Weights of a small transformer language model: vocabulary 8192.
MLP neurons of a small language model. Each row is named by its layer, matrix (up: input weights; down: output weights) and neuron, and shows model dimensions 160-223. Each number is 128 + 32 x the weight over its row's rms, rounded and kept within 0 to 255.
After each neuron's rows, "fires before" lists the tokens most often just after its 100 highest values on Wikipedia text that the model never trained on.

L5.up1273 [106 192 101  83 130  78 131 128 122 181  99 126 111 171 138  71 130 103 130 115 133 134  93 170 119 106 123 122 139  97  94 139 123 160 142 107 156 162 161 136 219 103 116 117 140 144  74 121 127 130 149 145 160 139 108  47 120 117 167 124  51 108 143  70]
L5.down1273 [158 145  97 151 121 132 107 185 145 100 120 178 119 102  96 119 114  97 143 138 183 186  89  93  68 119 114 133 144  88 148 134 115 156 103  78 139 139 136 114 110 173  68 106 101 120 208 125 121 117 175 117 172 130 150 168  87 158 146 117 167 149 124 133]
fires before: "2", "1", " ", " the"

L10.up743 [170  72 145 124 155 121  72  78 160 108 109 139 112 146 190 156 149  95 186  99 189 111 110 116 141 116 110 150 172  93 131 128 136 156 131 118 156 135 142 126 125 108 126 154 192 127 127 165 123 121  89 145 161 146 130  35 126 143 142 153 123 169 101 124]
L10.down743 [134 159  77  81  95 130 113 112 157  91  98 139 149 183 187 146 114  96 163  93 158  95 110 108 174 119  70 154 118 118 147 107 184 156 108 209 130 115 187  85  72 144 152 138  96  96 146  74 126  77 116 133 170 144 161 123 107 157 106  77  99 161 199 112]
fires before: " |", ":", "–"

L13.up557 [109 105 100 150  97 151 103 111 164 166 128 144 112 112 112 125 116 162 139  98 177 214 156 108  53 112 114  98  60 141 127 146 154 173 118 182 144  95 146 144 120  90  98 122 117 142 159 112 134 109  81 160 147 113 102  87 123 153 104 127 113 105 131 123]
L13.down557 [115  71 155 161 106  80 115 195 154 119 113 114 131 191 199 165 127 102 119 183 126 129 154 136 129 128  97 133 165 110 132 144 113 109 113 157 156 126 189 127 101  98 155 127  70  96 132  72  97 178  94 136 124 122 147  98  76 126 121 153 191 113 102 111]
fires before: "s", "ed", " was", "'", "es", " |"

L5.up1330 [102 123  99 188 141  59 135  96 166  90 119 185 167 118 167 164 120 185 184  45 105  87  21 146 127 145  84 131 153 116 120 172 136 229 151 146 152 111 140 133 122  87 132  75 141 155 154 134 162 177 125 141 176 105 128 154 116 124 118  89 101 127 112 152]
L5.down1330 [167 179 123  84 101 134 123  68 100  93 185 159 121 137 194 177 128  84 129 111 125  98 144 102  80  96 101 101 112 136  98  84 180 144 138 116 138 101 174  93 128 143 159 153  92  97 162 158 105 156  89 139  55 106 121 125 138 135 116 135 109 122 136 155]
fires before: " |", ";", "2", "8", "4"

L5.up739 [172 182 118  82 111 159  64 175 135 140  98 147 105  65 160 135 121 153 178 133 172 125 110 104 143  99 125 148 145 141 123 102 151 155  63 123 155 143 142 117  84 173 141 114 168 164 122  79 195  86 129  92 123 109 128 190 125 129 146  89 138 107 125 159]
L5.down739 [142 135 153 132  94 112 128 145 137 163 161  77 119 135  97 132 143 116  91 156 137 129 172  75 133 160 117 131 120 126  93 106 168 141 144 126  88 162 153 109 135 143 125 227 185 103  70 132 143 144 119 158  63 126 115 208 139 124  95 157 169 177 135 118]
fires before: "\n", " —", " "

L13.up1104 [137  81 138 113 156 167 135 171 135 133  33 140 117 144 130  45 129 103 162 117 117 133  90 108 104 119 167 106 144  57  96  56 105 200 164 178 100  94 100 128 140 112 147 114 156 117 137 151 138 151  95 155 184  86 156  88 155 163  80 157 159 179 140 144]
L13.down1104 [ 81 108 142 147 124 124 123 172 122 179 172 181 161 174 176 133 117 171 109 115 150  86 139 131 126 146  83 155 128 144 154 187 102 165 137 185 157 185 161 126 126  61 107 117  41 129 148 119 124  82 115  88 145 120 123  88 115 122 161 145 103 137 116  85]
fires before: ",", " of", "s", "ed"

L13.up191 [192 174 151  90 140 186 102 153 166 110 129 162 123 114 166 138 155 162 165 115 128 145 150 115 138  82 123 117  74 144 135 112 174 105 118 116 165 129  81  89 186 144 135 105 200 116 148 160 148 115 103 153 160 112 139  99 104 107 136 108 212  95  87 118]
L13.down191 [141 148 109  99 113 150 100 174 130 143 117 160 195  87 137 138 128 134 151  84 186 157  72 102 135 141 137 193 102  86 183 148 147 136 124  60 140  71 124 117 130 144 105 120 174 167 124 107  91 130 110 176 167 136 128 145 151 112 132 152 165 125 146 154]
fires before: "-", "\n", ")", "S", "=", "ed"

L10.up294 [140 164 114 154 125  76 140 111 182  56 150 134 114 150 167  91 120  98 141 104  76 151 131 142 129 111 151 178  84  86 111  44 146 153 116 134 130  95 144 131 143 106 129 165 176 160 183  69 120  70 130 175 161 157  95  70 113 176 144 132 103 134 125  92]
L10.down294 [146 204 128 109  54 128 141 164  95 111  85 143 127 128  86  78 200 108 123  81  84 103 114 157  92  97 131 115 153 124 105 134 171 150 129 115 148 161 120 137 115 141 125  99 101  70 163 140 159 110 132  67 135 101 119  93 137  98 146 157 126 156 138  94]
fires before: " ", "1", "2"

L8.up528 [ 78 164 138  95 111 148  86 142 132 118  71 166 143 129 146 126 161 139  89 116 139 210  95 116 131  93 155 152  89 119 159 113 104 182  99  55 156 152 167 113 122 115 133 125 138 174 184 146 169 119 126 114 173  73  79  99  97 164 123 154  52  49 149 185]
L8.down528 [110 205 124 108  88 107 168 127 124 154 150  75 134 145 135 152 159 131  87 148 102 138 141 169  78 167 172 121 167 144 121 124  95 113 118 181  83 179 130 129 137 128 103 145 123 137 120 120  96 157  92 163  67 135 174 167 143 131 127  63 134 154 132 104]
fires before: " |", "\n"

L13.up1011 [106 114  97 158 130 100  55 133 165 122 127 110 111  90 126 181 101 111 214  60 140 124  58 114 134 108 159 104 151 144 107 117 142 137 127 150 104 118 136 162 105 117 132 189 159  93 111 142 201 146 108 176 134 111 107 194 137 107 188  82 189  82 156 125]
L13.down1011 [133 111  96 142 106 124 105 127 120 151 153 159 111  90 117  80 132 132 150 140  95 136  60  82 131 165 144 185 141 116  71 205 152  94   9 118 171  85 142  58 140 133 117  83  68 124 133 126 126 173 110 143 146 122 167 148  99 134 144 134 144 143 103 148]
fires before: ")", "===="

L8.up1008 [153 174  95 118 166 154 121 122 196 102  85 173 139 145 126 122 129  70 161 112  70 162 104 114  80 126 137 102  88  81 120 152 132 124  75 141 150 134 116 160 179  88 134 160 135 151 148  89 123 115 117 188 177 126 122 111 136 117 144  58 147 159 109  99]
L8.down1008 [112 127 136 143 153 147 182 145 113  88 151  79 156 153  51 171 163 130 106 158 151 135 136 173 195 169 121  90 103 123 116  80 157  83  89 160 110 157 107 134  94 110 107 132 135 146 194 133  37 178  97 169 111 105 136 127 156  84  60 113 153 156 103 104]
fires before: "1", ")", "2", "aged", "),", ","

L5.up345 [160 163 147 154 178 162 167 113 163 134 117  93  72 151 162  86 109 147 152  93 112 187 137  76 116 104 101 114 124 170  80 132 197 142  70 121 126 108 111 167 172 148 134 149 163 139 148 165 102  86 110 125 130 115 128 164  97 147 157  83 178 149  86  90]
L5.down345 [150 121 171 214 159 132 122  41 128 145 147 162 112 137 157 128 124  94 108 123 118 121 189 135 164 101 125 151  95 106  76 128 124 109  98 118 134 118 140 143  67  98 189  97  89 134 161 129 153 109 123 123  86 115  98 154 113  79 103 115 133  99 148 142]
fires before: " ", ":", "\n", " Clade", "n"

L10.up761 [136 153  90  99 108 120 122 143 180  69  98 168 127  84 150 125 147 215  98 112 197 113 120 138  94 119 135 113 155 102 148 137 134 147 161  90 171 114 117 107  80 112 128 106 131 114 150 172 136 162 118 128 113 109  92  85  99 154 147 139 120 122 112 147]
L10.down761 [123 147 119 162  84 127  92 144 123 143 131  79  60  92 120 149 144  76 100 133  93 128 103 152  97 126 125  60 116 137 137 173 169 134 135 118 138 142  96 109  94 221 172 176 125 110 183 137 143 112 156 151  80 134 154 140 131 135 130  98 120 151  97  89]
fires before: " |", "\n", " ", "-"

L13.up441 [ 81 142 165 141 139 134 137 140 117 108  97 174 161 128 102 174 145 145 141 109 128 150  71 116 148  93 103 176 130 119 141 142 138 164 165 102 159  91 107 135 136  97 114  83 144 140  75  93  91 145  70 188 138  64 175 173 135 109 100 126 163 125 181 114]
L13.down441 [118 167 109  76 121 175 115 192 161 156 131 122 186  59 170 109 109 131 140 130 170 187 152  94 131 105 131 151 136 186 120 143 111 117 137 115 137 192 111 171 132 159 137 120 101  99 132  93 160 163 111 121 132 180 131 134 152 135 101 110  65  90 171 108]
fires before: "\n", "-"

L7.up579 [173 103 137 138 146 101  68 128 169 135  78 122 167 149 153 117 120 148 124 119 114 146  89  80  92  97 101 120 124 124 118 143 163 183 102 127 173  83 107 182 128  53 124 156 166 181  97 132 144 100 139 113 109 137  96  97 120 155 133 111  54 110 113 183]
L7.down579 [106 120 170  98 112 129 130  90 101 160 178  98 136 150  52 139 136  95 103  72  72 152 122 113  88 128  96 172 122  94 158 151 171  96  84 118 146 148 139  88  51 150  77 141 122 151 129 113 108 158 153 144 175 190  73  77 174 154  84 117 103 112 158 159]
fires before: ":", ",", "–", " |"

L10.up244 [105 101 143 156 132 158  70 110 159 110 127 176 127 159 122 114 180 187 130  85 103 104  99 142  94  80 132 102 118  68 138 139  97 125 140 124 195 104 113 103 123 120 116 132 149  95  72 106  98 159 115 123 116  93 149 188 110 109 134 139 201 115 154 124]
L10.down244 [134 129 170 177 129 155  78 145 194 109 118 101 169 120 138 145 168 105  91 101 102 143 109 171 180 138 117 138 137  89 114 107  98 168 124 135 134  65 110 170 137 151  85 136  79 119 129 156 105 114 162 102  63 168  91 160 162  49 137 175 219 196 121 144]
fires before: " |", "″", " mi", "^{", "N"

L8.up514 [ 91  90 166 121 190 118 162 136 108 153 104 125 111 178 155 130 148 178 178 165 134 106 101 127 152  98 132 139 178 109 107 119 186 191 135 123  87 121 105 112 168 143 125 114 119 147 136  86 135 112 101 122 142 118 105 104 141 122 136  97 152 145 152 171]
L8.down514 [134 175 127 162  87 113  93 148 124 132 110 124 142 138  82 142  53 124 157 103 114 199  96 131 107 153 134 150 131 132 155 232  40  82  71  99 153 140 191 147 157 136 120  80 189  84 139 216 152 156 101 122 140 115 138 159 119 145  99 116 145 104 176 103]
fires before: " the", " ", " which", " his"

L8.up1250 [145 112 104  82 108 146 125  94 170 138 124 143 105 126 129 111 125 152 130 131 192 137 128 137  66 104 131 135 141 101 121 148 143 155 192  97 178 115  87 111 182 124 146 122 157 131 116 201 139 151 170 103 153 124 103  90 114 159 147 121  60 177 162 131]
L8.down1250 [130 131 125 158 119 154 167 142 108 159 133 143  84 134 176  76 166 127 135 162 143  92  50 133 130 109 110 120 118 143  97  90 174  82 109 109 148 146 115 108  64 134  86  98 144 147 131  87 140 201 139 118 157 169 152 193 176 140 124  89 216 159 136 191]
fires before: "-", "\n"

L5.up893 [123 133  97 139 132  71 122 153 143  92 160 147  71 171 125 149 117 116 152 107 120 145  87 169 170 124 103 110 110 143  75 172 190 124 106 117 104 131 236 174 108  50 121 145 127 123 139 130 101 148 116 171 172 125  67  60  81 160 146 113 151 110 163 139]
L5.down893 [137 116 131 123 130 121 116  41 127 121 151 119 170 132 153 132 138 121 129 148 115  87 205 116 135 170 129  86 138 101  93 139 103 141 153  84 147  51  97 121 119  94 126 168 146  96 140 126  94 105  95 106 117 111 139 129 138  80  94  98 172 131 141  57]
fires before: "2", "1", " Angeles", "s"

L7.up70 [155 143 144 218 139 145 102  71 153  53 104 198 160 105 138 107  85 145 159  64 110 108 110 148 141  88 185 148 101 140 127 122 104 168 119  79 151 104 100 154 130 138  96 150 164 120  87 166 167 143 157 101 154  99 179 179 132 140 146 123 168  94 124 116]
L7.down70 [158 129  51 112  93 153 147  34  80  69 129 146  82 114 127 158 141  93  95  99 135  93 115 160  90  86 138  65 164  76 108 129 106 144  93  96  79 104 100 113 146 137 136 114 102 107  82 217 146 135 105 101 121 155 158 129 143 131 116  90 121 106 178 127]
fires before: " |", "9", "2", "."

L10.up110 [ 96 138 140 143 150 115  82 150 164 148  86 157 138  93 163 152 162 187 120  88 130 209  45 142  95  81 106 132  92 113 124  99 145 115 163 168 129  96  90 103  75 179  73  75 193 124 160 121 131  84  85 160 118  87 161 148 111 125 134  39 142 105 107 157]
L10.down110 [111 137 122 143 106 100 122 144  68 109 101 119 145  96 180 123 107 146 127 120 105  96 177 225  97  37 132  55 135 145 142 115 154 183 155 141  62 154  83 113 128 175  89  83 183 140 149 154 121 136 100 158 137  44 124 155  59  96  99 150  92 113 166 136]
fires before: "\n", "=="

L13.up1017 [ 76  93  65 192 173 136 185 142 138  96  74 132 142 121 109  95 165 128 239  59  94 172  52 105 140 107 123  85 131 117 107 111 131 143 182 153 158 140 107 128 125 134 114 153 164 120 132 132 156 139 125 165 138  84 204 111 142 138 157 105 157  94  98 133]
L13.down1017 [108  91  97  96  91 138 141  93 140 111 132  93  94  23 175 135 137 150 104 140 148 124 129  70 141 157 111 124 123  92 157 120 134 129 112 147 121 212  76 130 148 106 114 140 117 105 164 169 235 100 157  96 128 117  91 139 112 141  90 124  89 121 119 139]
fires before: " ", "0"

L13.up1035 [145 160  95 105 133 119  95 169 143 149 104 191 124  67 123 129 123 119 176 104 127 158 132 137  94  89 130 124 133  89 132 133 144 105 116 123 142 123 101  91 139  98 122 150 157  61 122 144 143 132 146 164 108 102 112 121  96 145 118  64 119 242 146 119]
L13.down1035 [166 181 132 200  83 119 155 106  85 130 151  64 104 148 102 127  62 111 150  95 171  68 101 153 144 116  77 103 158  92  75 118 156 114  71  90 112 100  95 157 189 153 103 106 134 135 110  93 101 103 123 130 137 101 164  96 100 132 115 126 136 101 114 143]
fires before: "1", "2", "8", "7", "9", "0"

L5.up213 [151 166 118 134 113 208  92 130 121 157 110 140 109 154 150 110 147 181 120 145 155 202  77 122 103  51 101 126 115 167 138 135 132 159  57  65 165 163 143 130 169 134 143 114 141 147 132 117 133  87 114 134 123 129  95  91  92 148 148 110  64 103 117 131]
L5.down213 [153 103 144 167 191  74 141 102 120 107 126 111  76  82 105 160 114 110 188 170  43  73 158 155 135 209 108 169 124 132 142 153 126  85 150 116 123 132 177  86 157 115 151 126 149 113  65 123  83 184 115 157  86 118 190 133 130  91 107 108 153 143  76 121]
fires before: " |", " (", "\n", " is"

L5.up499 [101 128 122 125 132 134  56 131 158  99  46 115 127 152 117  94 101 194  94 133 143 159  80  84 152  45 127  86  95 105 126 157 128 161 123  87 161 114 159 156 134 109 104 153 142 101 155 153 128  97 188 150 163 189 119 126 191 175 133  60  57 106 127 137]
L5.down499 [106 116 114 121 173 180 195 139 104  87 133 108 156 137  78 137 136 139  72 106 199  69 121 136 111 127 111 137 158 107 188 122 182 170 144 168 182 105 125  95 134 127 141 121  69 136 144  86  78 134 124 150 173 173 186 159 138 129 110  77 141 111 121 144]
fires before: "\n", "=="

L13.up547 [ 69 134  93 159 121  88 153 143 200 135 125 205 143 168  99 134 193  98 113 124 122 170 125 122 114 145 113 153 124 116 127 110  91 159 155 107  83 123 112  96  98 138 139 130 126 107  92 141 108 142  87  73 171  76 169 184 152 108 142 117 227 129  93 126]
L13.down547 [153 147 147 118 121 124  91  98  93 210 182 135 136 112 111  69 142 143  84 170 140 127 154 153  95 117 123 164  99 142 190  48  74 168 123 138 180 139 100 125 123 134 166 181 140 102 110  98 155  88 162 154 102 156 113 149 160 144 104 127  83 142  56 103]
fires before: " |", " "

L7.up1019 [196 101 112  97 111  99  89 177 198 139 127 112  72 172 124 124 137 179 136 105 106 201 152 103 168  51 123  83 142 165  83 155 167 139 130 176 122 146 134 169  91 113 139 107 168 134 117 105 108 108 127 129 112 156 108 130  91 117  84 100 109 146  83 113]
L7.down1019 [177 168 177 172 158 160 101  72  97 149 131  88 107 125 163 136 165  53 170 120  90  90 164 177 139 119 160 146 110 130 153  89 157 151  87  47 141 136 112 154 104 117 124 164 112 134 116  98 164 133 118 194 167 137 188 143 107 101 180 129 133 195 131 182]
fires before: " ", "\n", ":", " En"

L10.up973 [114 106  95 123  90 151 120 117 119 187  62 194 110 101 141  83  98 138 172 149 168  87 142 134  94  72 189 102  92 107 167  99 123 135 117 171 170 125  79 113 110 139 137 117  88 126 180 126 119 118 164 163 155 116 128 131 126 142 173 121  99 111 116 152]
L10.down973 [123 156 143  96 144 143 104 152  81  92 116  55 170  66 127 159 128 143 140 124 156  80 129  92 113  86 130 130 151 157 167 137 142 153 142 137 100 215 135 102 154 153  82 140 141 160  90 136  81 161 126 108 146  99 149 108  90 197 126  63 164 151 114  71]
fires before: "s", " "

L8.up933 [106 134 107 110 136  90  96 133 166 128  67 115 121 140 115 104 172 143 183 132 132 118  97 139 146 126 151 215 113  26 122 143 150 163 180 147 138 115 178 127 128 109 133 149 113 169 139  62 122  89 226 145 128  81  65  98  72 162 118  96  79 168 152  92]
L8.down933 [166 134 116 134  97 162 147 130  91  91  95 161 127  66 108 111 139 124 171 149 184 118 119 111 147 124 160  89 170 145  67 109 167  99 133  87  92 153  67 102 141  49 157 120 129 139 169 118 144 121 166 129 103 135 139 116 187 132 129 136 101 182 158 120]
fires before: "2", "1", "9", "0"

L8.up225 [102 164 115 126 177 163 154 140 162 149 113 126 150  79 157  97 105 168 121 101  72 147  89 112  83 111 119 102 114 159 121 136 138 188 125 126 151 135 141 116 117  77  87 104 151 134  78 152 137 110 123 106 136 124 176 140 109 114 175  52 127 111 103 121]
L8.down225 [130 150 128 108  87 137 146 100 113 132 143 151 108 128 190 124  97 106 180 106 163 130  93  99 168 100 109 154 159 102  76 105 121 129 107 124  96 164 115  74  78 132 198 151  98  93 147 145  83 159  91 102  93 101  79  96 152 172 107 150 138 137 184 105]
fires before: " ", "\n", " Votes", " the"

L10.up429 [118 127 107 153 128 125  93 184 149 215 150 138 150 161 127  78 149 108 153 127 123 168 122 165 119  77 198 111 116 119 188 103 149 147 134 117 142 137 109 101 166 133 127 136 167 111 140  76 134  60 169 134 135  74 154 148 147 134 166  95 136 108 137 133]
L10.down429 [137 172 163 146 147 139 116 107 110 118 123 156 133 172 134 126 160  65 115  96 116 154 173 132 147 116  98 102  97 143 124 220 127 134 122 164  60 113 108 117 158 123 117  54 135  71 102  96 139 125 105 122  96  81 166 117  83  64 129 153 164 127 162 100]
fires before: "\n", "s"

L13.up76 [110 112 186  97 172 108  99 162 123 142   0 182 145 122 179 117 113 144 113 138 172 175  81  65  97 136 152 162  89 137 155 141 147 158 119 135 151 139  97  92 166  97 105 142 121 149 152 144 104 105 154 146 143  90 114 133 108 128 149  89 125 130  53 138]
L13.down76 [148 110 148 111 160 146 185 120 101 143 105 148 133  93 103 158 136 154  81 115 149  52 145 154 202 120 128  78 128  85 109 105 190  89 208 133 175 208 123 104 120 104  70  93 135 121 119 120  54  79  80 175 116 120 100 143 139 128 112 116 107 120 149 113]
fires before: "\n"

L5.up202 [144 108 124 170 156 105 136  54 160 150 104 167 128 201 124 191 124 144 136  53  92 192  89 123 134 111  88  89  91 177 123 147 144 138  91 119 142 109  82 142 134 140 159  93 111 133 128 125 132 150 125 142 125 143 153 138 139 128 166  80 167 146  94  83]
L5.down202 [127 115 200 132 118 103  98  79 182 106 125 154 103 153 106 121 136 216  82 107 136 185  90 131  81  81  92 110 161 117 172 105 104 120 151 164 125 130 117 108 134 127 113 137 115 195 111  66 143 140 106 111 175 104 150 133  99 139 114 147 103  90 133 119]
fires before: ":", "\n", "^{", " (", " and", ";"

L5.up945 [175 122 132 109 127 169 103  90 144 195  97  75  43  98 154 134 116 119 179 160 156 147  74 132 135 137 139 192 188 134  98 163 174 149  84 119 126 107  86 147 195 151 160 138 160 133 110 130 109  90 162 120 129 116 137  92  95 127 180  86  75 138  81 132]
L5.down945 [ 92 154 144  78 140 152 128 178  83 187 107  86 147 133 136 117 137  83  88 199 101 105 107 142 117 174 132  99  82 159  92 145 119 151 130 142 148 114 159 177 145 203 128 146 125 137 219 172 103 161  99  94 152 103 139 161 195 132 138 130 124 144 130  95]
fires before: "-", "\n", " Clade"

L13.up339 [129 147 126 132  99 128  75 151 110 103  93 122 137 181 134  86 108 105 167 186 111 140 131 109 139 101 130 157 134 114 143  83  63 130 122 117 125 138 128 140 167 182 145 130 181 102  94 139 123 143 148 128 131  81  94 118 150 178 148 117  77 135 184 140]
L13.down339 [130 159 140 100 146 106 123 143 171 213 124  84  74  87 145 147 182 135 114 113 111 165 108 105 107 152 125 126 153 110 145  85  96  66 174 158  91 228 145 134 152 116  83 134 131 185 122 143 176 146 145 144 117 133 132 122 116  75  92 126 119 124 108 191]
fires before: " ", "\n"

L10.up103 [145 158  69 125  95 158 133 155 165 138  91 124 121 119 120 167 145 138 103 121 189 137 108 144  72  95 118  98 145 141 134  95 158 164 116 122  89  78  92 122 128 159 129 152 128 133 142 160 108 150 146 167 134 132  91  82 154 100 108 128  87 153 186  89]
L10.down103 [144 110 136  77 176 145 160 132  42 145 117 103 150 122  88 132  84 150 176 119 102 109 125 246 123 136 153 123 121 124 201 140 114 156 137  57  78  90  99 115 120 210 147 111 121 119 103 100  94 100  78  87 176 109 148 159 204 163 139 147  79 111 108 105]
fires before: "\n", "-"

L5.up360 [153 134 123  88 130 113  62 127 165 201 112 141 161 196 164 118 112 103 141 137  78 214 116 155 178 100 160 143 152 115 112 104 184 119 119 109 161 144  92 132 110  98 105 186 147 120 136 178 113 113 131 152 134 124 137 106 146 130 140  90 113 131  80 128]
L5.down360 [131 139  89 115 136 123 133 154 100 187 154  99 129 123  73 145 149 154  90 158 148  98 158 115 120 126 101 156 102 101 164 136 118 170 126  61 208 131 142  26 143 105 141 156 129 153 128  52 156 124 105 166 109 142 131 120 160 124 112 123  89 110  82  88]
fires before: "\n"

L13.up1015 [162 105  86 119  88 113 101 139 134 153 122 134  85 134 183 147 154 132  87 100 138 129 107 141 153  67 126 112 144 116 122 132 140 158 108 115 165 130 126 141 143  81 138  82 118 120 125 143 148 124 133 136 113  84 188 146 137 131 196  98  81 105 140  76]
L13.down1015 [110 136 181 140 128 159 136 139 174  96 136 152 201 147 154  99 158 172 152 140 126 142 177 118 108 119  95 135 123 190 173 107 168  69 128 173  89 174  81 161 113 146 110 113 130  92  59 147 184 125 187 145  93 119 152 117 101 179  98 118 164 102 156 147]
fires before: "\n", " |", " ", "|"

L5.up792 [ 63 149 146 149 109 154 126 104 171 139 122 144 135  50 202 163  77 156 199 107 206 103 100 155  90 152 155 121 122  52 142 119 168 159 112 111 171 120 115 146  96 103 139 117 188 193 133 142  97 155 143 107 167 123 126  93 112 130 163  95 111 163  80 139]
L5.down792 [ 66  30 150 150 113 138 131 127  92 171  58 139 121  77 164 155 132 141 102 118 187 107 133 200 133  74  93 125 138 134 121 118 130 124 136 135 137  97 142 119  75  95 172 151 160  95 103 112 132 127 136 130 181  92 170 157 104 135  97 143 125  95 115 104]
fires before: "|", "\n", "1", "7", "9"

L13.up951 [147 158 123 144 132 147 147 106 151 116 119 110 130 167 111 121 156 111 127 120  91 163 138 122 179 104 106 111 181 162 111  85 187 134 155 166 127 104 106 186 187 157 135 126 118  98 109 146 111 161  86  95 114  83 139 170 135 184  84 104 179 156 121 209]
L13.down951 [158 123 155  97 103 122  88 162 123 124 149  74 123 218 101 113 101  88  60 132 103 126 108 162  93 135 133 133  70 176 151 131 109  60 121 133 107 127  79  89 114 136 179 168  72 129 122 108 174  78 100 146 109 131 117  81 119 127 120 146 134 130 163 144]
fires before: " ", "9", "8"

L10.up950 [120 106 108 195 168 146 135 122 153 178 116 181 146  61 135 123 133 175 173  82 149 141 146  63 131 103 141 149 153 153 139  58  96 127 116 110 195 104 113 113 116  65  74 104  99 162 100 154 151  82 139 156 194 135 145 159 115  96 191 110 177 138 114  93]
L10.down950 [156 171 143 157  74 122 179 158 203 189 154 136 109 143 129  91 121 143 133 101  90 165 147 115 138 155 108 137 179 166 106 105  87 128 139 141 114 134 132 154 162 151 115 122 135  87 126 105 154 150 101 121  98 107 161 124 160 163 123 148 200 146 149 113]
fires before: " |", " ", "%", ")", " ("

L8.up1340 [ 62 164 145 118 131 155 124 127 143  94 124 143  92 171 159  94 129 119 153 132 113 138 139 127 145 146 129 113 121  58  92 108 155 151 104 116 133 114 165 153 194 107  92 103 130 112 166 132 171 134 155 212 116 148  66 115 120 120 150 117 136 152 151  94]
L8.down1340 [136 149  97 119 112 101 111 159  88 170  49  93  97 143 112 174 132 144 104 122 102 141  74 181 118 118 182 147  96 141 132 132 124 167 103 123  83 151 151 106 112 165 168 106 154 109 183 170 110  70  99 112 124  94 174 123 133 110 178  79 149  90  94 127]
fires before: " the", " a", " his", " her"

L8.up251 [147 186  96 197 169 171 165 166 195 151 133  85 138  82 136 170 130 128 165  76 173 156  87  62 137  76 103 112 129 182 132 162 148 141  96 169 135 109  97 117  74 129 178 103 166 160 118 117 124 108  99 160 174 148 151  80 152  79 128  93 175 117  76  96]
L8.down251 [114 107 156 161 103 103 122  92 153 161 153 108 150  91 158 112  87 124 208 104 103  93 128 176 117  98 162  60 176 123 157 138 139 104 167 107  96 112 146 110 109 153 121 133 113 196 112 107 112 121 152 103 154 123 104 188  72 126 160 106  97 121 118 112]
fires before: ":", "\n", "ed", "s"

L7.up930 [147 144 133 123 176 112  52 155 172 107 104 189 112 100 137  91 160 183 123 117 139 159  79 128 143  86 146 141 178 109 110 146  90 147 120  58 164 146 147 118  61  86 153  76 145 158 114 179 180 111  98 117 190 113 132 109  84 138 148 109 177  81 101 113]
L7.down930 [ 82 155 178 175 144 140  96 169 145 145 105 136  88 117 149 103 128 132 125 124  34 136 137 142 135 132  91 132 140 120 130 105  93 131 176 166 127 175 145 114 182  83 130  68  94 162 139 111 109 129 184 137 166 136 127 103 142 128 142 124 122  99  79  78]
fires before: " ", " Votes"

L7.up742 [144 101 132 171 215  87 109 132 172  99 115 135 171 135 132 133  95 126 148  61 104 113  57  60 171 120 121  82 152 156  84 136 163 189 129 163 168 113 120 123 155 112 150  81 141 152 137  92  94 162  87 103 158 148 110  46 104 119 123 101 158 131 105 105]
L7.down742 [149 136 183 115  95  93 137 119 134 151  82 124 178 112 124  79  89 160 182  70  97 157 103 185  82 135 143 127 191 151  93 148 144 149 164 109 125 106 191  55 109 143 106 160 126 172  95 126  84 107 137  89 138 131 128 124  68 101 207 124 129 126 119 172]
fires before: ":", " to", "\n", " ("